config.toml
head_dim = 32
init_std_qkv = 0.0156
init_std_up = 0.0156
learning_rate = 0.0102
lr_mult_o = 1.5
max_steps = 9740
MLP neurons of a small language model. Each row is named by its layer, matrix (down: output weights) and neuron, and shows model dimensions 186-281. Each number is 200 + 20 x the weight over its row's rms, rounded and kept within 0 to 999.
A block is one neuron, or neurons of one layer that tend to fire together. After each block is what it responds to, as a language model described it from the Wikipedia text at the highest values.

L4.down165,202,198,194,191,152,234,191,204,211,228,208,193,198,171,218,180,167,174,213,184,209,205,194,188,173,184,184,174,238,229,167,212,194,207,200,201,212,228,179,213,219,176,194,232,205,191,207,205,202,187,177,176,196,182,216,213,206,161,167,195,174,208,191,190,197,164,200,192,181,190,201,242,207,169,190,215,218,201,187,235,184,194,200,206,177,197,196,180,197,205,242,200,176,238,207,177
L4.down614,219,225,204,200,202,207,157,145,183,187,214,192,214,206,204,225,224,191,180,207,220,209,208,212,199,191,175,187,196,219,176,209,163,226,195,190,213,182,201,192,228,206,204,219,164,189,219,189,209,186,202,165,190,195,210,179,192,185,185,201,138,182,220,270,216,195,191,214,219,181,204,176,200,178,198,195,261,203,182,185,231,165,224,204,215,218,202,201,201,206,219,163,225,194,176,225
L4.down823,199,200,197,221,227,184,191,204,212,230,191,219,181,218,207,212,200,172,192,221,207,198,200,220,233,201,217,194,194,194,171,196,227,195,180,164,193,151,194,172,172,203,166,227,192,195,186,200,233,154,195,179,208,230,160,217,200,203,207,220,168,232,188,202,184,235,222,215,189,215,200,212,191,191,199,204,229,198,186,191,183,189,210,221,228,201,185,209,190,190,202,160,191,179,219,192
L4.down989,175,195,189,226,174,227,175,198,170,170,193,208,227,183,218,164,206,228,189,192,212,204,201,168,250,185,222,189,218,202,175,181,183,203,220,213,213,187,148,209,208,194,176,184,198,200,239,178,198,200,209,204,224,161,201,210,213,217,206,235,184,206,223,194,185,187,221,181,214,231,164,199,203,225,196,160,219,206,214,246,188,237,207,235,234,185,161,238,196,185,168,210,173,187,166,250
L4.down1111,252,209,207,186,210,191,225,227,176,174,207,205,187,220,201,172,182,184,220,196,204,214,207,163,187,151,191,198,213,204,216,196,207,218,187,233,168,194,179,210,217,192,221,238,203,202,188,177,187,191,213,201,195,195,222,240,217,188,220,189,175,216,224,211,254,224,210,173,179,196,197,186,172,210,193,203,200,185,198,170,167,201,192,218,208,177,213,169,172,193,213,185,207,156,194,170
L4.down1263,180,204,219,204,191,198,175,178,194,216,218,182,235,200,170,226,194,221,195,177,233,200,197,185,189,209,234,185,174,219,187,211,241,190,192,226,174,196,252,195,227,240,184,212,206,190,182,211,190,202,216,209,200,173,215,213,192,198,193,204,216,182,196,200,219,189,214,202,212,181,177,162,200,182,210,238,219,200,234,179,193,191,214,191,188,193,175,215,185,160,224,168,211,219,177,193
L4.down1680,195,172,212,191,220,207,203,202,204,209,209,182,214,206,197,176,203,198,152,212,207,183,221,172,199,178,176,205,193,195,195,230,197,219,188,184,180,225,209,208,197,193,173,209,182,188,261,195,230,225,220,198,194,224,230,200,224,173,220,185,184,197,207,189,182,225,189,236,196,237,210,201,197,195,217,187,189,190,127,172,194,195,186,200,229,220,214,197,186,220,196,180,184,184,186,177
L4.down1785,222,173,183,190,216,211,216,191,242,185,205,183,201,214,205,154,221,190,215,231,216,206,207,161,182,171,221,188,199,210,216,238,209,224,234,184,199,170,217,191,226,202,184,205,200,226,194,190,200,201,236,214,209,167,174,218,224,161,192,218,176,198,193,189,249,203,227,174,178,211,178,242,216,187,192,152,190,201,222,220,185,189,175,213,164,190,204,224,210,178,208,199,220,187,200,201
Initial syllables of names. Word-initial capitalized fragments like Mar, Mor, Kar, Bar that begin a longer proper name, often place names in tables or lists, e.g. Mar-ibo, Mor-o, Bar-ings.

L5.down347,214,203,215,208,203,207,207,179,178,228,201,209,190,218,205,222,185,222,218,191,233,189,221,191,174,222,201,194,186,177,198,225,173,196,164,200,189,193,191,193,225,202,181,209,181,190,206,223,200,245,199,202,192,193,225,231,199,185,210,214,220,237,194,220,200,213,192,167,234,185,194,201,181,203,237,216,186,208,185,211,193,198,165,190,216,188,200,210,173,206,206,186,218,199,185,166
L5.down1651,227,222,223,195,211,179,216,172,180,182,194,206,193,198,185,185,216,189,226,204,184,202,214,216,166,174,216,210,248,186,212,202,225,198,206,233,220,195,190,195,201,223,183,206,198,208,236,179,197,201,215,177,179,213,194,214,181,195,207,182,214,169,217,227,198,165,226,207,186,202,181,222,232,197,157,203,180,198,207,216,211,221,190,214,209,168,221,186,231,167,197,211,197,224,152,214
L5.down1772,238,230,194,230,181,198,200,212,168,192,201,156,212,208,182,189,194,174,237,213,179,195,214,216,226,200,214,162,202,169,198,182,192,173,192,185,237,219,211,206,195,202,205,198,198,207,204,210,190,209,184,200,176,183,178,255,193,159,154,188,181,177,241,238,236,203,218,198,197,183,201,231,205,193,224,196,159,204,224,215,205,196,194,196,182,161,230,192,220,183,204,180,213,205,179,220
L5.down1887,196,191,225,194,192,170,188,210,201,203,169,229,202,212,186,196,204,220,198,204,178,204,196,207,177,177,183,219,215,168,193,206,210,219,224,217,189,194,191,179,216,182,181,193,177,206,227,204,229,187,138,181,242,162,212,217,152,182,193,217,187,197,205,207,209,219,199,211,196,195,171,182,187,240,210,168,217,195,221,215,218,223,177,211,194,198,247,154,210,179,202,184,187,220,208,240
Sentence-opening In / per-. Mostly sentence- or clause-initial "In" opening phrases (In 2001, In addition, In spite of), plus word-initial "per" pieces (per se, perchlorate, Perth).

L8.down1482,171,216,198,194,207,192,183,214,252,196,214,177,215,219,227,186,181,172,207,209,193,211,240,200,180,214,209,176,198,207,179,189,161,212,170,189,191,196,195,214,218,177,183,198,193,132,241,195,219,212,208,202,203,191,193,200,191,238,214,185,147,189,188,176,180,230,212,180,233,189,169,197,187,184,243,219,192,183,170,216,232,196,165,221,201,206,191,166,198,166,206,213,215,199,194,210
L8.down1590,210,219,247,231,188,172,232,230,197,202,185,221,179,192,201,218,247,171,191,213,251,188,206,196,190,211,213,199,199,187,183,202,208,193,200,198,185,236,185,168,213,197,210,245,180,195,179,196,185,206,203,189,204,209,230,194,215,163,216,208,217,204,215,164,190,188,203,191,206,216,215,200,221,208,194,215,211,190,198,181,183,200,166,218,202,201,219,231,193,177,210,193,175,209,193,190
Stat-table separators and connectives. Fires on pipe separators and short connecting words inside sports-statistics tables and player career summaries, such as Rec | Yds, "wickets in innings", "In 1926".

L4.down143,206,168,198,166,217,193,208,192,177,215,200,195,178,237,165,206,202,172,198,168,184,207,182,216,174,189,220,199,211,155,221,221,191,163,210,160,174,189,222,186,191,197,233,184,225,164,188,205,206,164,176,204,182,203,209,200,222,180,207,188,180,174,183,209,190,201,183,194,175,219,177,190,208,230,197,199,219,206,195,223,201,203,146,197,209,197,204,201,210,224,166,182,212,158,213,218
L4.down181,206,181,241,202,193,202,218,220,185,182,193,194,214,213,165,164,145,198,207,215,189,179,186,182,200,192,236,220,190,167,212,200,205,222,233,211,206,228,196,182,194,219,193,193,201,187,230,200,224,218,237,210,208,186,228,228,211,201,187,205,185,157,184,202,195,221,181,198,230,176,205,194,189,195,239,196,213,242,190,192,214,208,188,162,214,222,237,215,196,226,192,208,237,185,190,204
L4.down279,237,238,192,169,196,179,197,200,211,216,225,231,180,172,232,184,198,186,187,197,200,209,207,195,232,200,209,215,214,192,176,184,218,221,201,231,171,207,179,208,166,194,214,209,175,235,168,182,195,203,210,176,228,205,237,195,198,195,201,211,216,190,241,211,170,228,191,193,201,209,207,213,226,221,229,218,196,221,202,185,238,157,148,194,209,208,193,206,240,193,180,222,213,205,209,165
L4.down568,229,214,196,179,204,183,198,187,203,240,189,183,229,225,177,200,233,227,212,212,207,179,196,180,196,202,227,212,193,207,208,202,174,203,200,220,187,188,185,158,201,180,197,203,167,219,189,202,225,204,177,194,228,175,209,214,199,198,218,178,164,218,193,216,203,246,214,158,202,190,177,200,216,199,211,174,209,207,238,226,210,178,219,213,165,206,194,185,196,185,182,211,188,204,211,188
L4.down643,204,180,216,184,222,172,206,210,219,200,208,193,197,197,185,201,175,158,201,189,204,225,166,188,203,186,198,185,189,174,193,184,201,231,177,210,201,246,204,204,187,200,173,202,174,199,220,201,199,231,199,238,175,182,238,220,197,206,191,203,165,173,209,232,175,230,173,187,210,189,210,185,198,201,186,206,224,184,219,197,208,191,189,200,211,197,223,220,181,207,185,217,224,177,207,186
L4.down698,190,180,216,211,206,163,189,197,211,222,192,187,193,211,183,191,221,194,225,205,209,195,177,243,215,241,198,177,229,186,185,221,193,210,181,201,240,250,223,246,212,213,196,197,151,218,223,200,164,193,202,188,211,203,215,181,211,190,240,210,221,228,163,230,222,188,205,223,208,199,162,173,198,192,184,207,202,212,200,194,201,200,204,217,196,185,228,209,198,207,190,184,167,167,199,199
L4.down740,200,194,222,207,166,214,202,209,202,201,191,184,227,230,202,208,219,183,232,208,192,200,178,218,167,228,165,227,256,182,202,215,181,208,233,196,183,202,202,210,184,214,207,177,186,159,250,206,186,237,195,229,195,166,200,189,209,202,196,210,194,196,205,201,205,230,191,173,185,191,180,187,148,253,167,215,189,207,196,196,173,242,215,209,196,203,187,211,199,213,211,188,196,184,186,193
L4.down851,199,186,206,221,212,186,177,203,190,203,235,228,194,160,195,218,174,201,166,181,179,171,219,166,215,234,204,194,214,187,184,216,207,190,176,167,171,223,207,197,208,205,191,206,236,206,166,222,186,192,216,191,218,201,216,166,168,179,208,193,179,220,173,209,202,207,214,224,228,205,193,215,225,186,230,201,206,210,179,217,171,199,206,175,225,210,165,216,164,201,181,232,190,204,177,196
"In" openers; sports stats. Fires mainly on "In" opening a sentence, heading or infobox line (In office, In 1953), and on sports-statistics words such as goals, points, assists.

L5.down270,198,229,185,219,177,188,187,198,213,179,178,186,170,209,207,183,229,194,212,213,190,202,190,185,204,182,221,218,192,208,207,163,206,204,184,187,186,195,228,193,219,166,186,182,198,218,198,198,208,236,155,173,198,210,230,182,196,179,175,167,198,206,252,216,196,226,175,228,193,222,227,215,232,198,184,191,217,169,199,214,202,201,221,188,241,192,206,220,167,205,205,215,176,201,198,165
L5.down962,193,194,203,199,164,185,209,129,187,183,184,202,260,205,228,173,218,216,182,187,203,193,201,193,231,206,152,219,204,195,224,165,224,194,197,174,180,201,165,228,196,176,173,181,200,239,217,191,229,211,222,195,180,202,225,226,210,191,189,182,202,216,228,195,179,198,175,194,189,202,176,193,217,196,213,172,203,149,177,191,185,179,202,209,158,168,195,233,206,191,215,185,187,180,235,247
L5.down1426,207,204,186,189,191,213,200,202,200,208,180,185,267,210,218,210,203,204,192,236,214,199,198,196,211,198,236,181,198,176,220,243,194,172,215,182,177,184,184,211,212,196,198,208,201,199,195,188,190,250,237,221,206,195,208,225,229,181,185,183,199,216,238,216,248,204,227,217,199,210,189,194,179,172,200,215,206,197,184,216,186,203,199,203,207,173,194,215,194,196,193,181,188,155,222,201
L5.down1642,234,223,231,150,181,192,236,219,187,214,246,180,212,201,165,180,188,200,216,225,202,202,186,165,177,178,223,195,217,179,222,195,213,194,207,203,180,198,214,177,228,207,199,266,196,214,212,207,220,205,198,218,214,205,211,219,199,190,195,210,213,199,228,201,202,209,178,197,165,190,198,229,176,208,191,214,205,202,190,198,169,207,198,228,200,186,220,219,189,181,216,196,169,208,199,175
Institution head nouns. Head nouns of named institutions and bodies after a modifier or place name, such as Assembly, Ministry, Court, Board, Senate, Parliament, plus first word-pieces of proper names (Mar, Gor, Korea).

L4.down576,205,182,180,201,202,195,189,196,189,229,214,175,188,219,203,178,185,213,195,199,194,168,187,198,225,196,182,198,204,197,189,169,186,168,244,192,181,205,234,224,221,208,179,260,208,173,187,216,210,218,158,186,223,186,189,186,209,181,219,196,178,208,199,240,224,200,225,218,209,233,176,222,206,189,216,176,190,202,234,203,229,216,186,192,167,203,200,200,218,175,137,198,195,204,221,217
L4.down717,204,239,208,228,218,237,159,200,172,146,191,220,188,183,180,168,178,153,221,200,199,174,207,176,212,208,186,189,171,196,218,218,208,207,209,205,199,194,201,220,204,175,276,187,206,203,157,205,218,193,184,201,175,209,197,198,171,195,180,201,162,213,219,217,204,223,189,178,204,170,196,158,218,229,217,206,188,163,215,224,213,207,200,198,204,191,212,217,187,199,186,188,206,209,184,212
L4.down956,246,217,166,179,195,188,161,159,160,200,222,209,213,217,173,159,194,201,204,209,232,218,220,203,190,228,203,198,190,186,195,180,172,180,212,206,192,219,177,196,206,167,220,191,213,199,177,210,196,193,241,205,204,186,168,236,177,167,179,195,224,209,196,228,144,218,211,188,212,251,185,195,210,204,190,181,181,188,210,203,234,182,203,199,155,197,182,202,220,172,195,177,201,205,202,217
L4.down1324,231,205,210,186,237,202,188,143,206,202,171,223,206,212,230,205,181,174,171,155,207,203,173,215,181,232,190,198,201,227,195,176,202,210,214,179,204,177,169,192,228,206,227,197,191,248,207,180,211,154,211,206,216,168,200,170,233,187,241,217,184,208,229,212,173,181,207,217,191,164,186,231,196,185,221,238,199,200,235,196,219,185,185,198,200,204,205,164,175,211,170,173,201,238,203,206
L4.down1346,244,182,222,194,206,253,213,203,193,178,184,219,209,196,225,196,239,196,204,166,232,192,172,192,224,187,194,237,166,180,212,204,232,172,228,204,197,228,199,195,223,209,260,160,184,181,203,200,226,210,212,223,209,195,188,223,220,221,173,223,202,236,221,209,188,174,223,215,239,235,224,218,203,216,196,180,219,208,226,182,191,170,211,225,177,203,212,199,203,211,189,236,195,182,194,214
L4.down1461,190,194,196,208,178,215,206,198,212,164,172,222,195,193,189,203,212,200,228,171,187,196,205,208,189,187,204,217,202,198,208,196,217,176,184,214,189,195,212,220,208,209,199,216,195,211,185,169,219,140,186,194,179,208,204,217,211,179,183,215,188,194,209,209,227,179,193,185,199,208,196,160,230,172,173,182,213,173,186,191,198,188,159,203,188,179,219,172,216,216,209,220,231,196,174,228
L4.down1571,194,204,204,167,222,199,167,191,189,186,212,227,191,199,198,221,189,167,192,185,236,191,199,204,177,201,186,229,227,207,179,192,172,196,186,181,192,180,206,185,213,214,190,159,204,199,236,217,206,212,196,185,230,206,183,177,183,233,198,236,195,191,200,176,192,226,211,214,204,225,174,198,218,160,202,212,202,186,200,197,194,198,185,208,208,178,224,232,227,185,185,189,189,196,193,230
L4.down1840,193,211,192,188,207,242,221,173,223,211,214,229,185,188,215,216,174,233,178,188,198,227,211,176,223,215,159,220,195,210,194,185,183,204,223,187,178,237,193,216,224,188,172,216,207,181,220,220,190,253,205,154,189,230,223,197,216,185,226,189,157,190,191,187,169,164,211,219,179,223,174,177,202,189,192,208,193,194,199,167,192,198,206,198,213,218,201,207,168,213,181,186,226,213,225,204
Name-completing words in tables. Final word or word piece of multi-word names, mostly in sports and chart tables, e.g. Huston Street, Galloway Road, Shaun Fountain.

L8.down1892,190,183,184,188,226,186,181,178,202,168,189,215,192,182,188,215,217,186,187,156,197,191,205,206,195,227,214,218,219,227,189,167,209,156,175,212,190,212,185,182,185,179,211,196,209,206,183,200,181,216,215,175,186,204,205,175,177,204,208,215,193,213,214,246,153,188,168,184,225,253,190,188,227,201,168,234,198,181,214,190,234,186,181,219,189,204,236,202,195,194,173,205,211,193,233,192
L8.down2022,212,223,197,217,210,208,203,185,217,206,223,188,207,234,219,210,255,205,139,219,197,202,178,186,205,204,200,217,193,220,222,159,193,203,216,218,216,217,177,210,200,225,162,201,232,198,187,195,230,201,189,187,180,147,201,137,228,207,199,182,181,189,190,171,175,179,216,220,223,202,241,175,200,210,206,180,182,194,214,201,193,207,192,188,210,223,227,218,222,198,171,213,183,151,193,198
Sports club name parts. Mostly the second word of football club or team names after a place, such as Bristol City, Bristol Rovers and Donegal Celtic, plus "from" meaning origin; also scattered mid-word pieces in names and words.

L4.down107,235,199,173,189,187,225,197,179,195,166,210,194,168,213,182,195,189,209,175,171,173,260,197,153,205,199,201,204,215,221,202,161,189,166,195,175,220,202,205,226,214,204,223,206,186,210,214,185,189,172,183,200,202,195,180,227,191,204,204,220,223,214,208,202,191,182,199,203,198,235,196,190,183,201,181,223,215,219,180,189,172,153,165,205,158,184,199,206,205,222,184,207,186,201,200,168
L4.down132,182,170,222,210,206,194,188,194,180,171,226,188,173,175,191,240,199,201,190,190,194,239,196,203,221,175,190,146,197,155,222,191,187,184,154,175,201,177,200,205,162,223,210,229,219,208,228,180,245,193,203,194,194,177,229,216,176,200,217,234,226,182,210,182,186,175,166,190,234,207,231,187,200,210,170,227,207,233,197,189,184,189,186,231,237,202,219,202,175,154,205,187,225,227,192,176
L4.down217,214,240,165,173,213,221,213,183,214,183,176,185,227,201,217,177,167,185,212,174,172,190,227,202,195,199,206,198,186,229,241,165,167,210,181,222,201,161,206,206,213,187,233,210,199,172,213,204,176,174,227,210,188,198,174,200,207,220,195,194,190,183,239,190,196,201,213,216,205,218,197,238,205,206,202,217,179,207,203,183,209,196,225,175,216,186,186,207,161,206,161,208,164,194,163,201
L4.down282,185,220,208,231,179,204,215,205,210,196,195,178,212,171,183,190,196,186,252,227,192,189,179,176,212,224,188,174,219,200,195,206,199,187,196,235,194,214,214,151,211,236,207,182,201,234,225,222,219,188,195,207,193,201,209,191,198,228,210,225,226,232,173,210,200,206,192,194,161,211,207,221,213,198,212,195,212,206,188,211,196,191,226,204,184,160,190,220,219,182,193,190,230,200,194,193
L4.down1063,192,210,188,193,203,205,186,228,207,209,238,177,200,207,172,186,233,216,194,202,217,192,204,192,221,192,238,139,166,184,191,220,192,199,191,191,208,226,201,201,211,237,200,217,174,196,205,184,196,222,207,184,175,180,223,224,192,168,192,209,185,181,225,209,197,199,196,198,189,205,201,232,230,175,203,180,208,183,216,200,197,186,230,218,214,197,219,164,210,201,172,225,203,161,203,195
L4.down1332,238,219,184,229,209,204,236,196,225,170,204,200,220,203,222,166,196,196,228,167,216,171,191,187,177,221,181,180,189,213,237,160,229,214,234,193,199,184,201,208,192,184,220,170,209,181,209,196,181,223,164,194,209,203,170,197,210,210,198,194,174,153,237,198,213,202,165,240,200,184,171,214,260,181,218,205,233,185,225,166,154,209,203,170,225,222,161,199,217,203,187,202,201,194,209,198
L4.down1825,194,180,185,221,203,194,210,205,204,221,186,201,158,212,200,163,186,196,159,211,248,185,201,164,201,207,194,193,198,193,205,175,206,167,188,174,208,242,250,216,219,203,249,207,205,212,189,219,165,190,187,220,225,199,205,189,209,200,166,187,159,211,225,217,189,193,219,215,211,183,166,196,216,171,225,182,181,218,233,161,190,215,187,196,228,204,226,203,170,225,236,195,215,176,193,210
L4.down1996,154,195,222,181,202,230,188,204,210,213,209,169,205,241,188,213,204,188,192,177,225,204,182,197,211,190,186,187,207,207,193,193,186,197,199,208,208,185,182,174,202,206,196,190,198,173,200,200,180,231,218,216,200,219,176,176,189,228,184,215,199,172,224,200,202,233,222,200,220,228,192,233,197,199,155,184,223,263,224,233,189,224,214,186,200,193,218,192,195,209,229,218,201,171,222,203
Foreign-name opening fragments. Word-initial first pieces of multi-token proper nouns, often Spanish, in lists, tables and sports results (Car-o, Gale-ana, Dam-ac), plus some table decimals like 6.6.

L5.down125,194,221,173,214,186,163,210,179,231,189,213,226,227,195,227,198,195,196,223,195,212,184,229,164,189,190,207,212,195,211,222,181,196,197,179,216,207,186,200,185,155,222,166,197,207,196,213,195,225,264,209,154,187,221,197,172,194,178,171,173,194,221,239,180,207,164,216,186,226,211,162,219,189,207,194,258,173,218,191,177,174,191,229,214,231,198,181,198,178,179,184,190,215,190,238,204
L5.down663,212,187,171,181,208,180,202,168,205,203,192,212,187,202,227,176,207,179,210,218,202,160,195,224,166,215,209,211,205,193,213,183,142,207,210,211,168,182,178,194,213,224,195,176,168,179,193,235,186,204,197,213,216,171,184,192,206,224,187,204,212,163,231,193,161,200,212,190,183,210,231,172,214,209,182,234,172,206,191,190,176,188,146,192,183,190,162,168,202,184,215,207,170,187,155,221
L5.down1354,206,217,233,222,181,203,185,212,204,169,183,242,171,184,242,195,192,214,215,166,183,196,230,172,190,199,209,210,230,204,199,170,181,197,219,208,209,204,214,207,173,167,166,223,221,199,201,165,208,205,229,195,224,188,205,192,193,197,205,175,222,173,228,193,222,231,173,192,242,211,184,227,200,229,168,253,207,218,192,221,221,180,200,180,213,183,221,208,192,189,171,220,231,187,215,186
L5.down1872,186,192,220,217,199,173,197,186,269,191,188,221,213,223,269,194,210,191,167,205,211,200,185,204,195,187,173,223,210,205,204,169,220,200,211,177,195,201,178,177,197,187,168,243,244,191,202,196,234,199,200,198,192,203,184,216,206,190,194,191,190,216,199,162,163,207,207,216,195,202,190,213,214,194,189,191,208,229,203,240,176,214,195,175,190,183,160,225,221,201,168,189,206,187,211,186
Place and team names. Tokens in US city, state, school or team names, often in sports tables after a pipe, such as Washington, York (New York), Diego (San Diego), Milwaukee.

L8.down1000,182,209,218,210,188,202,241,171,219,184,181,191,208,211,195,163,188,249,185,214,196,202,210,199,194,207,198,222,217,215,219,181,218,153,194,174,203,186,211,202,209,180,160,205,167,196,187,184,213,208,187,187,193,191,206,180,207,198,224,189,209,181,203,183,215,180,194,191,174,255,171,238,229,192,155,185,201,227,185,185,226,199,198,225,204,179,207,182,190,208,216,191,199,174,189,231
L8.down1122,236,186,202,210,186,206,221,207,216,195,176,203,213,172,212,204,199,190,183,171,158,179,205,217,223,200,196,201,220,249,191,201,176,179,218,184,197,197,178,170,210,175,217,165,172,213,197,185,167,189,164,188,202,216,210,168,185,193,195,183,172,239,227,199,177,203,211,188,177,240,157,200,232,171,171,201,193,196,227,166,203,201,186,214,190,182,227,184,183,237,196,211,201,195,203,160
Organization name continuations. Later word pieces or words inside multi-word names of teams, companies and organizations, such as Vancouver Canucks, Munich Re Group, Gee Street Records.